{"head_dim": 32, "attn_scale": 0.177, "beta1": 0.93}
MLP neurons of a small language model. Each row is named by its layer, matrix (down: output weights) and neuron, and shows model dimensions 96-159. Each number is 50 + 12 x the weight over its row's rms, rounded and kept within 0 to 99. A neuron's up and down rows have the sign that makes its largest values positive.
A block is one neuron, or neurons of one layer that tend to fire together. After each block is what it responds to, as a language model described it from the Wikipedia text at the highest values.

L7.down293:63 47 68 63 61 62 62 36 60 67 56 42 53 42 56 45 66 37 61 39 49 31 20 63 53 59 64 59 72 64 60 70 39 36 32 59 52 38 72 60 47 43 66 44 35 63 44 43 45 35 34 40 53 50 47 54 49 41 39 24 38 59 31 51
L7.down387:41 36 49 58 57 57 35 63 54 55 43 60 54 41 53 53 45 51 48 55 50 44 24 60 40 49 30 67 45 71 45 64 38 47 29 48 64 57 67 56 37 64 57 37 70 77 47 35 25 59 24 45 55 53 58 49 34 64 44 53 72 33 34 16
Responds to: The first word of a new sentence or clause that opens an adverbial phrase, including its word-piece ends: In, After, Although, With, According.

L4.down244:55 65 52 55 41 44 42 41 36 44 29 76 41 63 64 74 47 59 42 60 42 46 37 33 30 48 53 61 49 49 36 42 47 40 71 45 47 64 34 28 76 47 60 20 55 44 57 58 59 52 58 57 68 52 53 50 52 51 32 62 25 66 51 65
L4.down269:73 30 43 30 58 39 53 37 40 75 52 52 38 45 60 65 28 51 71 42 47 40 54 42 61 42 67 57 57 72 67 36 36 43 48 49 53 41 49 51 41 53 20 72 55 53 49 57 64 50 40 46 49 54 56 43 58 44 54 51 50 47 39 58
L4.down330:42 45 52 36 69 49 56 23 56 45 58 37 43 69 46 62 63 53 59 39 44 55 58 32 38 39 70 53 31 58 59 39 60 46 56 54 81 59 36 44 54 55 51 47 47 70 51 43 52 25 38 53 53 54 45 37 56 51 68 47 41 53 51 54
L4.down432:62 45 37 62 67 56 57 36 46 39 66 58 41 50 49 43 54 47 53 47 50 43 60 31 38 39 61 41 70 42 33 39 53 31 13 52 62 60 50 35 67 55 42 52 44 59 61 65 50 64 61 58 54 74 53 37 37 49 47 34 59 50 72 32
Responds to: Final subword piece that completes a split common noun, mostly kinship and infobox field words, e.g. s-ister, f-ather, Sp-ouse, charac-ter.

L10.down23:60 54 56 49 62 42 61 48 62 48 77 42 50 36 57 53 59 35 28 36 48 49 43 51 38 63 44 61 51 47 48 62 50 43 45 44 30 75 42 43 59 26 45 38 44 30 33 46 79 33 37 60 51 72 42 43 57 44 39 51 41 47 62 33
L10.down115:43 36 62 57 54 89 49 47 43 47 58 57 42 56 46 36 46 50 50 44 57 55 47 58 45 40 53 43 52 43 47 41 50 47 44 46 40 54 60 29 47 45 48 41 51 53 83 50 78 38 36 61 40 39 45 51 56 28 54 40 46 55 57 34
L10.down308:49 54 57 20 22 32 67 60 68 73 61 35 56 45 68 48 54 30 49 33 57 50 40 45 31 47 51 48 58 36 62 41 59 31 31 26 43 50 61 27 32 29 43 33 45 56 48 23 59 40 44 41 18 47 45 48 34 54 63 66 56 24 49 34
L10.down320:54 52 87 48 51 38 42 50 45 51 66 35 62 45 40 34 33 37 58 58 28 61 40 65 46 35 62 44 69 42 44 46 38 59 67 37 63 57 56 29 65 35 31 54 48 57 55 50 68 57 55 53 54 46 44 68 43 58 37 47 50 61 46 45
L10.down323:43 58 46 53 54 65 50 64 76 51 44 55 52 62 41 44 26 51 37 69 49 35 60 30 48 58 29 49 64 63 62 58 45 41 30 62 52 46 48 31 42 43 53 43 58 51 30 50 64 41 49 34 54 58 47 51 46 51 54 61 54 58 42 67
L10.down335:59 56 49 75 49 59 51 52 58 37 54 58 51 64 40 59 28 50 72 54 41 35 42 41 38 39 72 74 43 58 46 51 50 36 47 47 60 54 51 25 62 72 46 48 56 64 52 52 41 38 43 61 53 40 63 52 48 52 43 62 52 31 38 43
L10.down467:46 76 51 50 21 54 41 34 53 41 50 47 36 47 50 65 48 28 38 59 48 42 61 39 39 38 58 48 41 39 48 55 26 36 75 47 39 50 51 38 25 64 56 45 55 51 48 44 36 62 56 58 48 75 58 39 55 49 65 41 30 29 47 65
L10.down524:44 51 58 27 40 77 54 47 62 70 28 59 35 57 35 43 38 51 44 59 49 46 58 73 25 54 48 51 65 42 38 61 48 62 29 62 48 66 47 27 40 49 38 26 54 77 28 47 53 42 26 51 54 55 48 39 38 59 53 24 46 43 32 62
Responds to: Word pieces at the start or middle of a split verb or adverb still being spelled out, such as con(ceive), l-im(it), ult-im(ately), discont-in(ued); occasionally "such" in "such as".

L4.down253:50 42 33 61 71 46 52 47 36 60 58 50 71 43 62 57 64 16 44 53 36 34 58 37 55 38 34 47 43 49 41 79 46 60 57 60 49 55 44 74 52 53 35 57 57 41 61 59 55 53 41 48 54 35 47 38 62 61 66 35 50 32 50 69
L4.down393:49 58 69 55 47 40 70 56 57 40 41 43 57 54 57 40 73 58 31 54 43 40 45 47 47 53 49 42 45 68 53 72 38 77 54 55 36 40 58 54 55 62 62 34 45 58 54 30 62 56 43 60 32 51 52 60 47 59 48 51 48 44 36 74
L4.down504:56 37 64 26 45 43 36 44 58 42 76 54 46 75 43 62 47 73 53 30 49 64 38 55 36 80 76 55 54 56 51 60 55 44 57 55 48 51 60 48 41 43 43 34 62 41 40 47 57 25 47 55 37 55 34 53 70 42 36 34 51 62 48 46
L4.down598:52 32 65 42 58 55 70 56 51 46 67 47 51 51 27 56 63 52 63 66 58 56 43 39 35 47 23 45 42 85 46 34 38 64 55 60 59 30 66 56 56 27 64 54 55 60 27 46 51 57 45 64 39 40 60 32 41 55 61 79 56 52 40 57
Responds to: Word-piece continuations straight after a one-letter start, mostly "l" or "s", that finish a common word: l-ack, l-itt(le), l-ost, s-old, l-ower.

L10.down9:33 67 59 59 46 38 59 56 55 61 50 32 60 55 30 63 44 25 55 40 45 43 39 60 82 48 48 53 62 48 50 36 78 60 57 53 45 45 47 42 39 33 30 40 31 38 42 29 36 44 55 51 68 57 56 47 68 47 46 42 37 60 52 53
L10.down10:46 39 72 54 43 58 44 43 46 69 32 53 31 27 25 49 63 59 59 45 45 28 67 24 39 62 61 75 56 40 45 40 36 44 49 62 58 77 24 33 41 60 37 27 37 64 56 37 50 32 26 68 33 40 69 29 43 61 70 52 35 41 42 52
L10.down143:49 43 44 56 30 66 60 53 60 43 64 40 57 58 23 57 42 53 63 51 57 39 28 61 48 38 56 49 53 41 18 49 35 55 49 72 56 41 38 54 37 40 60 73 49 56 63 45 56 54 47 60 42 61 52 32 56 44 73 22 59 66 46 59
L10.down291:48 37 31 56 55 63 48 55 63 66 49 35 60 32 25 35 50 57 61 49 61 74 65 43 47 50 47 45 56 52 44 20 85 52 41 39 31 60 64 26 54 52 30 60 39 58 36 57 56 45 46 54 52 60 56 50 39 43 51 58 62 74 33 68
L10.down453:48 24 54 51 31 48 61 33 56 53 49 54 55 55 53 48 35 56 44 50 56 25 43 52 40 65 45 54 36 44 30 50 57 43 62 69 50 72 65 66 49 77 42 32 43 42 61 42 30 35 65 56 54 52 55 33 67 65 61 56 72 60 42 64
L10.down560:57 66 59 49 48 65 48 39 35 42 43 60 64 43 47 60 50 15 50 69 41 67 51 49 39 66 58 36 30 60 50 31 31 44 72 45 46 37 52 39 58 51 49 50 53 77 57 81 51 63 71 49 58 53 47 73 48 34 41 51 41 37 61 69
L10.down582:26 69 50 57 62 55 46 46 50 52 47 39 35 46 49 20 50 68 47 48 52 35 37 49 48 59 50 53 54 53 68 50 66 31 45 65 43 31 51 50 53 66 59 49 57 46 43 46 40 49 48 62 52 62 55 58 61 49 56 45 49 72 62 44
L10.down583:53 24 43 52 46 52 52 36 53 57 60 63 40 78 65 24 81 57 82 60 43 64 41 57 42 39 44 34 50 36 44 45 73 54 36 36 53 53 35 57 50 58 63 47 59 48 59 49 36 35 60 67 48 63 59 60 42 53 54 50 43 46 48 27
Responds to: Word pieces inside occupation or role nouns describing a person, often after a nationality in bios, e.g. anthrop-ologist, nov-el-ist, sing-er, baseball player.

L4.down0:42 48 55 38 32 25 40 47 36 47 43 30 51 30 54 26 63 37 41 55 50 81 64 75 42 71 50 61 32 45 68 52 66 52 64 59 30 40 51 48 47 69 47 55 50 36 34 38 37 71 76 60 45 56 61 55 41 36 39 38 70 48 38 51
L4.down60:69 44 39 47 46 41 73 59 26 66 57 40 40 69 29 63 45 55 53 49 44 48 52 47 57 42 68 46 55 38 42 68 44 54 46 57 53 58 62 53 62 37 59 44 34 31 41 41 48 52 34 48 40 42 41 56 59 28 58 46 65 50 64 39
L4.down366:46 46 41 41 25 56 41 67 54 67 54 60 44 24 62 52 44 36 45 36 61 71 43 52 49 72 45 35 65 56 60 51 57 71 36 54 48 43 49 49 54 64 53 36 51 51 41 71 43 35 38 16 61 48 35 47 50 57 58 30 44 48 67 48
L4.down548:56 38 42 51 50 52 52 61 52 69 54 61 36 47 37 34 47 65 33 61 23 63 56 60 56 44 46 55 54 34 52 54 37 33 51 59 36 50 61 64 34 32 50 04 56 68 43 29 47 15 46 45 38 42 49 58 46 35 45 47 72 37 53 61
Responds to: Short middle pieces of common Latinate words split after a prefix piece, such as int-ro-duction, conf-ir-med, app-oin-ted, insp-ir-ation.

L10.down25:25 24 44 59 47 73 58 44 39 38 59 47 45 70 51 35 63 69 60 54 64 38 35 48 35 65 57 38 40 27 44 63 58 55 38 48 46 57 51 37 46 60 64 73 41 42 49 30 43 54 55 36 68 50 61 62 57 57 43 44 66 65 72 55
L10.down49:46 32 50 48 30 65 59 60 51 52 40 55 39 52 24 51 52 38 32 25 38 44 32 47 43 43 49 54 43 31 57 61 68 52 48 42 72 55 58 43 55 42 36 52 35 37 42 71 47 21 44 60 57 57 57 51 41 68 33 35 24 56 54 48
L10.down117:35 62 75 80 49 60 53 39 52 81 45 59 49 39 41 37 62 45 33 55 43 61 78 41 65 54 37 47 63 46 32 38 65 38 49 42 40 35 66 53 53 35 47 52 45 44 45 41 53 48 39 49 63 57 60 54 24 65 63 51 66 52 65 76
L10.down305:55 49 65 49 37 39 37 56 49 47 75 50 48 29 56 80 52 37 31 27 40 66 44 54 45 51 38 57 44 49 59 52 51 56 68 59 26 56 44 46 31 57 39 60 54 51 63 51 76 57 57 66 46 44 52 73 34 47 68 52 62 48 40 50
L10.down401:42 72 42 70 55 53 42 35 40 56 35 52 63 46 51 45 61 69 35 55 39 46 43 38 36 58 22 58 54 35 64 69 45 49 47 52 46 41 55 44 81 53 67 54 23 50 44 58 60 39 39 49 55 49 35 60 50 53 45 39 56 70 49 47
L10.down437:53 61 62 61 54 56 64 41 54 61 34 51 44 71 47 51 49 75 24 41 33 42 27 22 28 56 48 66 46 75 61 34 29 49 49 53 52 64 64 62 66 52 61 37 60 47 55 48 57 46 49 44 44 65 69 45 62 56 72 58 58 48 33 60
L10.down471:25 54 52 38 55 38 46 50 39 70 30 59 75 43 40 48 54 60 47 50 30 46 42 39 40 63 43 61 52 52 29 58 51 58 58 52 45 43 35 25 46 44 44 61 51 42 50 31 36 77 53 56 58 47 46 57 47 40 40 52 56 57 40 64
L10.down509:72 48 47 54 35 81 51 40 16 42 69 62 44 49 34 63 50 57 38 71 56 47 42 50 34 48 64 52 45 45 65 55 46 60 54 35 53 50 43 48 75 48 62 52 69 50 56 55 38 47 63 67 63 50 63 57 40 67 57 54 40 60 63 37
Responds to: The word "in"/"In" at sentence or line starts ("In 2024", "In the film"), plus word-initial prefix pieces like in-, ad-, un-, con- ("in|stitute", "ad|orned", "un|its").

L7.down3:46 42 52 49 60 51 53 40 46 46 50 53 45 59 67 61 31 49 73 57 46 60 54 62 35 58 34 54 49 44 51 60 55 39 26 46 48 51 35 50 55 43 56 50 63 51 36 43 45 49 49 41 50 53 60 42 35 31 54 47 43 46 50 80
L7.down175:84 47 66 41 43 46 58 44 55 40 47 47 49 66 59 55 38 68 56 36 56 50 41 58 55 39 50 60 50 62 45 50 44 66 33 53 68 17 43 40 53 46 29 28 68 49 44 59 55 59 50 47 54 41 57 43 51 49 45 30 51 79 37 58
Responds to: Partial word pieces at the start or middle of a longer word, often a verb whose ending comes next, such as re|ceived, un|leashed, contin|ued.

L7.down265:62 71 49 71 59 59 71 45 37 61 51 50 48 45 46 51 55 55 49 53 69 35 50 51 53 62 64 52 54 58 60 53 28 46 68 37 53 58 49 53 57 45 58 54 66 72 45 66 56 52 68 50 56 42 61 68 54 46 42 38 51 48 68 45
L7.down354:39 39 53 41 40 60 56 33 32 55 34 51 56 34 53 71 50 72 57 54 46 63 68 44 36 52 57 64 41 43 33 61 55 51 79 56 39 40 42 54 70 49 56 68 36 33 23 43 45 51 61 52 62 43 67 41 29 32 52 64 51 56 51 63
Responds to: Final word pieces that complete job or role nouns describing a person, as in philanthropist, chairman, astronomer, director, often in biography openings.